Weights of a small transformer language model.
Architecture: LayerNorm before each block, normalized queries and keys.
Training: 229M tokens, 13947 steps.
MLP neurons of a small language model. Each row is named by its layer, matrix (up: input weights) and neuron, and shows model dimensions 48-143. Each number is 500 + 25 x the weight over its row's rms, rounded and kept within 0 to 999. Numbers have three digits each.
After each neuron's rows, "fires on" lists the tokens most often at its 100 highest values on Wikipedia text that the model never trained on.

L9.up376:520470524499521510505516503520482518492501431464512488504510512492505475509526492534526479531539518459472543526503495494562496484484545478488445483478504477502454510535482510496488508545506522495497497528530509450489547546521560477449491472505471520507493482485498494476487499532541507531
fires on: "ist", "s", "e", "le", "es"

L8.up700:539475487511484524513503446481447474564482528508460492487474473405497544473479515505526509488504496459516498513502485535468488507503502524537512456483498532542529520501530507510533479526497542525496493503483461527530485506512550549487466555485483464525506461505464533479516508496509489513
fires on: "ed", "own", " –", " l", "ing"

L6.up126:529550524496489461468486458474482510543488531514467491488478469524494516497506532517521500489545465525505476511507493476450521488442496505537537514502522504520515484458500540528487453526517530485501482515513515548503474518509451495543482469473472497504490496481509530541540529446507512465
fires on: "est", "is", "an", "h", "y", " first"

L4.up428:487467490469536473527519459523524533507505487474478478501526526519544517448520503537516482462475496521504511538571512491492488524496471503538514501510495489509484460481485516510467454499520483520481551500493507465482535480489532494505469487514473515439524510485511507452504495491463518523
fires on: "ang", "in", "ing", "et", "am", "es"

L10.up574:490491547529486445538488522461505482474478467507502499491470516512490484474477540488518484480492476518512441484486490509496508504513523513499505495432538491447530525547498497484513500532481502463540511497481461530528493488465546480500525542510483525529517481494513525515517494560517481502
fires on: " s", " a", "ore"

L5.up211:493507466525461485491476523472491464506513551482540471505490534489516509511483475499519495505535490469483546483485480500504510482488501454505508521499516520493508475456505488488512497530499491500534515485529511472509497533507496496522509545526563487500461515478514487530508493488443469493
fires on: "ran", "al", "ited", "ed", " were", "er"

L11.up636:510535517542507476531493504500516475534454519511543565496527508484509533473542532476478540535440483503509547459480476517491505528512505507467518510496493499484459515441509521509484543529531531489498475504497498514501492482534487522514522490496506510514505488529480519461502583525472495514
fires on: " A", " a", " the", " of", "av"

L4.up517:483492531505497544515516460457502476526473461487523538499532507496537486453492509511420509525522457519473511470504448513498495513526516513520518451497485503476517464509485515444520502493521461502499507525534532549534485471536484501542525514461492481512504537512526487510512497534507493476
fires on: "orn", "ort", "ond", "ers", "nd", "\n"

L11.up176:501496528500482441509525518490482495438482508480507519524509498528512487514529515548513507481535493500491513503490468478494512475508532515531528541492543514479525531518518475465477550523556493482508482480475476499508513491498466470502539516504496509493513487520485530492497494486520503459
fires on: " s", " g", " w", " be", " re", " was"

L4.up89:495493553533513527538505487507493478510483453547526519457490492525522513482518503498490514559451481499451481466521494501480553477534504517487516534521506466482517492492506474494466524481542444525527533525519475497483467494506477504520521481469508454507528481518485482501465433495506512526
fires on: "==", "===", "\n"

L4.up424:499473504499469448494500501492486536500501495473446481466483510492536510498476479493533425501498456498537557490515466472519493529471463481527501495509524518548488529465508486490497492476489494507547521461498490479489536464500532516547500499507497529426500481464514504512566505515503488487
fires on: "or", "in", "est", "al", "ed", "et"

L9.up210:505504556536514459482514532513537477535478502464469492497509459515493519431498514472498507513526450526496492522495489458498487506530482453526486531526488463504540470502502465493473546515472471504472488526499499489492504509530474452516495492523503481496481496473534484486532534484512493501
fires on: " r", " d", " m", " s", "y"

L13.up350:488488503494455483519454511498548512506493479506537519519513484476517502471504492468501506494461457508486483471504497540485489519521508511460527487476548461503524527484514539501472533484497531505508447515481473511532451499475513480516488494501472525530483489542496493504489502513498542556
fires on: "he", " h", "ed", " s"

L5.up383:487492482484543513502455480514495521513498506498514523438493491509481490482535469516486499501500494513506496516488504517492498494488468517572511501457527482511474561494489509505468557479499480521551500515477482498484485485480501500489533509503522490508498495500522434489531553489510498532
fires on: "ed", " of", " for", "y", "b"

L9.up142:483454512560480472480502498541494490511521511459529513490464491465525528467492464502544517524464536493450478519504459575541489541464505500540498485510488513502471495515504544523517510526508526516518494517445502517486495473499480508488524493504461489502518526525536455530518482484500519519
fires on: "\n", " and", "at", "ed", "an", "{"

L8.up680:478513460483488516472539517470537538485499536478531540530544535526542507504499513508510516541506476514490514472500477468506503483512554501534473487467516477555526525456515509489532489523496481495492477505483467499537529483504487488462524493489510486495470493546488504462470501502495477503
fires on: " |", "ed", "s", "ent", "l"

L10.up302:464466505500518499487495404548501513519480454491547489456505437502471481493506481544445499495486501465506552527499475497490501551512518515504503496495511513493488484520472492550541484490513498519523506535508491500493520529496509482465517472510506503502529527477505485485484514499527521503
fires on: "ou", "g", "w", "ist", "p"

L5.up362:542475519491487500466488489474488515526503472521474473493454484521505497489539494498476487521541481481504488499516474542499507484510485487559534468482456489546557478503472502487553463478485479506503515505468505507467468520465516525526545528477477539522468442507446519486519486527493492485
fires on: " \"", "um", "ed", "\n", "\"", "ing"

L12.up403:527457502528479488511508544544451471503515521505493539477480512449500504475556475537509508529488493513508530421483510514508522501533481521501531466475518540442477474461497532535472488523566518487505466516494527497482493500491478515496528477466487494478520499500533506495525503479504478517
fires on: "ld", " ", " a", " the", "ov"

L12.up401:488503505444476499527534467520519508544483488528511508492509527464496528505490480509486507490483496534472454506517499486520503505545517481496536516518476491505534524512536539503481497506502515498527464476461503496482518481540496487454453513506516509512499512480507487493485512514544514465
fires on: " l", " L"

L10.up483:495514532493501440529497549520484517517531539495513503519470545461482523489518491503518519501462507534479494488480496526494520513512483507495525507443554501483528504564518521522468489543529511467497503476459506470474495504481492508498563516527445497511499449489506481506519523540482479500
fires on: " A", " s", "A", "m", " a", " o"

L11.up725:455528472497459544470485482450508533483561470484531512510523513523486494456519500479523562507497487472519525484526504490509511491559548541502489475495486474483510533511493505461511474516537523465491510525487492488518516517527478521482512482507507511501497469486512541493481528478512506500
fires on: " |", "ed", " ", "er", "ot", " are"

L13.up581:473476522535477464507472470512499506508475506533535477472477500463515525504506460527501529501501463507498486496539510479523496504490494460527488517496499524547484506499474499479475531517486445532499546490516454536470519500483529518478518524520537481521471485511474488511575579481514515528
fires on: "ed", " ", ")", "y"

L10.up78:493499531486455454459481484513527480486505477512498483535485478538487488488514466506511507532508501504523510525551496504499509550510543491508532543490473464506470507466521464493542533462507512457526499394506469503469537521501462452517489544480530501503501527499524504512497499497460517501
fires on: "le", "ed", "h", "ar", "l", "at"

L5.up192:533489503518507468482475485498525519531486513484476510505507455538474480519509485524490494504474482528511503520508493471447522539458513489484484530525480548556498471487486525470480499473518490464546540514491489505500519516476527499495481559479483479466502486439492517504454487462451510508
fires on: "or", "ing", "ed", "e", "y"

L4.up595:506486547507510506502496453495496503495484516502509497532488519483498486464481455529525496498477497494487499488466470502455468522465508501495498515537476541466475469457538536433556478513490480522525504477507485487489528495496530492472499499516515514515488496523508480494451500533578510513
fires on: "os", "al", "ited", "ld", "ation", "ran"

L9.up618:469493536473521508491479518516491495491518504488500532494517530502502478513497505499478517526440508466470508529531501514522524474538507511481468540512510542480519534527506467489460490538516486500519493521521524440448506458473516493487496468441533518488515495474513523480532484528477505516
fires on: "g", "uc", "us", "r", "or", "c"

L5.up13:449513527536471527524553518494500477494503484481505493456442494500490483502513500489572489512458502499515481523497491535443539486517500485439469531507500503531506508489502494495505491475504503504473545488493468488509502468502492503527476503502517455501534481514492512493444429507482458496
fires on: "-", "\n", "=="

L13.up680:540515500496498458482464526473541484522494516463477498484488479515514537479522470507480512489491517493537497520523550478520529492546495504523513495539538469456526533494492491537509526551518468466564500456542467540527462459469513515557477440509515527496484493464502509497508447481508514531
fires on: "ers", "ra", "as", "s", "le", "es"

L4.up609:439486486549496486503450516505504467490467542526490538503518501510487496480474470475529509469524488476459512502501500503510498513493494505498476531528500558514480502461467485448533513509499473503511523531562505507484497528535531496458496515547485524502497507468485469500484501466524494539
fires on: "st", "N", "ited", "ed", "est", "al"

L9.up421:514512477454522495473461563485471484513427505471510496486479500489519483475539450484468506461494495497513500496502484492505531488554486518505490496497515488475521510531483436522465524518521464549480494484504513499524561478437502522478507530540511540552517476464500495504488476472507507494
fires on: "ers", "s", "ing", "er", "t", "g"

L5.up167:573536477533505502436457493459509473519524516524516494517494478505521529490532458521504509524478476499520470490510467504458509556486502527552497524512485529515496518451488460469527511501499547471526501484502500535503482531519485488552510514518493485464498494502492508523487518509497537505
fires on: "h", "i", "ed", "oc", "ay", "or"

L10.up61:477514487461526453544523432472492499489491507481542540557528521534499526494497492476518511473516494535482494520505520540506514536500492490504516487440513497468529478506520490486471519482495514490472517525484481492499479503558500470559519463479490485439469487523474495489510533529509446499
fires on: " th", " wh", " s", " m", "d", " h"

L5.up84:553513467532496490491448559497489495493486485579481529492500492493544531486504500515536502462505477482529486482463492447492502492481467491512480518504470540500492509473485494478450541474520469459486494504487549479486444528501522490529551502540488514481504497515533473509499475525495515532
fires on: "i", "oc", "ir", "ec", "ic"

L5.up289:482483543489492461513536486445487532541476505475503509543513489499535467484515516497526539539493489497542496478491509479476544473451465485482502509464490540517512509534505527549516499483497507460512490498553506496525486525516451476517538485495485461491469486493476520495463551473468505482
fires on: "ld", " not", "an", "y"

L13.up266:488478503508499519502502473495470474524503466498502540444484561436532491467488492509525529533480471521449504533514496510529471519483512525519536516518513483487473451518428550501505486472493485496523503481458509486490495542497529517541512482523505503497524512534518511507518491441449508489
fires on: "is", "an", "at", "ut", "os", "art"

L12.up332:543477530540468474448489506521487496504483479488506499487499542566502513455476532504531479506451482514471467512493504493478440541479515470487507465502506469497481551496476519479472535471446549475485487502488466472504503487501527516512562502536506543546497472502508527521492502540510484482
fires on: " f", "f", "c", " s", "es", "ian"

L10.up630:474483506476515503519522520478524499518482486466452484495456514472534506506504485474485486488540503506484535517507512458534514498477509482513518518501504492549484514508468499483493484448527498491463518497492492512481494461518528523511524503532521570455488507517519480510471559527486475534
fires on: "al", "ar", "ir", "b", "ol", "est"

L8.up516:512505491492478530482511467511475479551505507533523513471476504498512563533503518542446514513505500518450494516495517518453491544529473529507529510529526530484538505505507470508507540474494475506534497483490466474448462493481509479480460459498483490524493474475491461474455530506530474485
fires on: " l", "ed", "ing", " L", "e"

L10.up614:523486459500482492496500481503538521499506553463499520506458479506506567501484468448492526516483487532521488505502457485520569478497503513483445555507528466494530491514473494455485503473525520511505453508492486512511516484506495462521518445484488464465504509501499485498485495522507531499
fires on: "\n", "f", "t", "p", "i", "h"

L6.up442:542478545473501487487507488512452523528515558476481457521517468487507555483532470547488514519493482527498505502501487508494489526516472535479468509529525491479487496464443502527505519521501507460499482465515515491465519469499488497488502492495489458536476467467536502516490496481459513478
fires on: "l", "f", "as"

L11.up651:506508508463466501429430484501484510506509538522487496503512458505525550477478502480498519462482480581506490510508441514512506511489485511514461521522536510499517504502480514515519497480519514496484503533508493499495553456464479544507505490490519513511493481477501467532486478523491511522
fires on: "f", "l", "t", " l", "ol"

L11.up716:519499528498509447494481483490462516500514518481511489546532526531494499489518494516483495510497482515527533497503523546491503554483517472527488486489515471508502469531542514501487496452515499512497484525501532484519531505523505484514473531506488485517502471487520492481472473481518439516
fires on: " h", " d", " f", " l", " m", " g"

L11.up256:530502495538486511478498466507499497520503484458481476574492512517514475516489515546528520502489484484465496492488494484530425489484553495486445460435502486520460521487517512511484472486510515541498516516515491485494518475524514514497462452515520536450489537510551482486511487534511502460
fires on: "ent", "in", "g", "s", "ition", "e"

L8.up667:506499527481496499457503455558502475507500530494488504500532533539534499519499509434453512534476515479513512513517524519528503485557508478470524501529481531457509498514481532478487507493492541510483486513470465543515523449478528474496530449491519501522508486510523472512561425483500509521
fires on: "l", "ra", "c", "uc"

L10.up284:513520504550500476497483520513491498528469520512491509502506484512521509462504510489480464523486473528446498503538519529524480468532531524476446531511527459522481493457524525481472494525513464520470540561523483442460508479548494491488526511512534466503486511484517472491494503497520484460
fires on: " m", " B", " D", " d", "in", "o"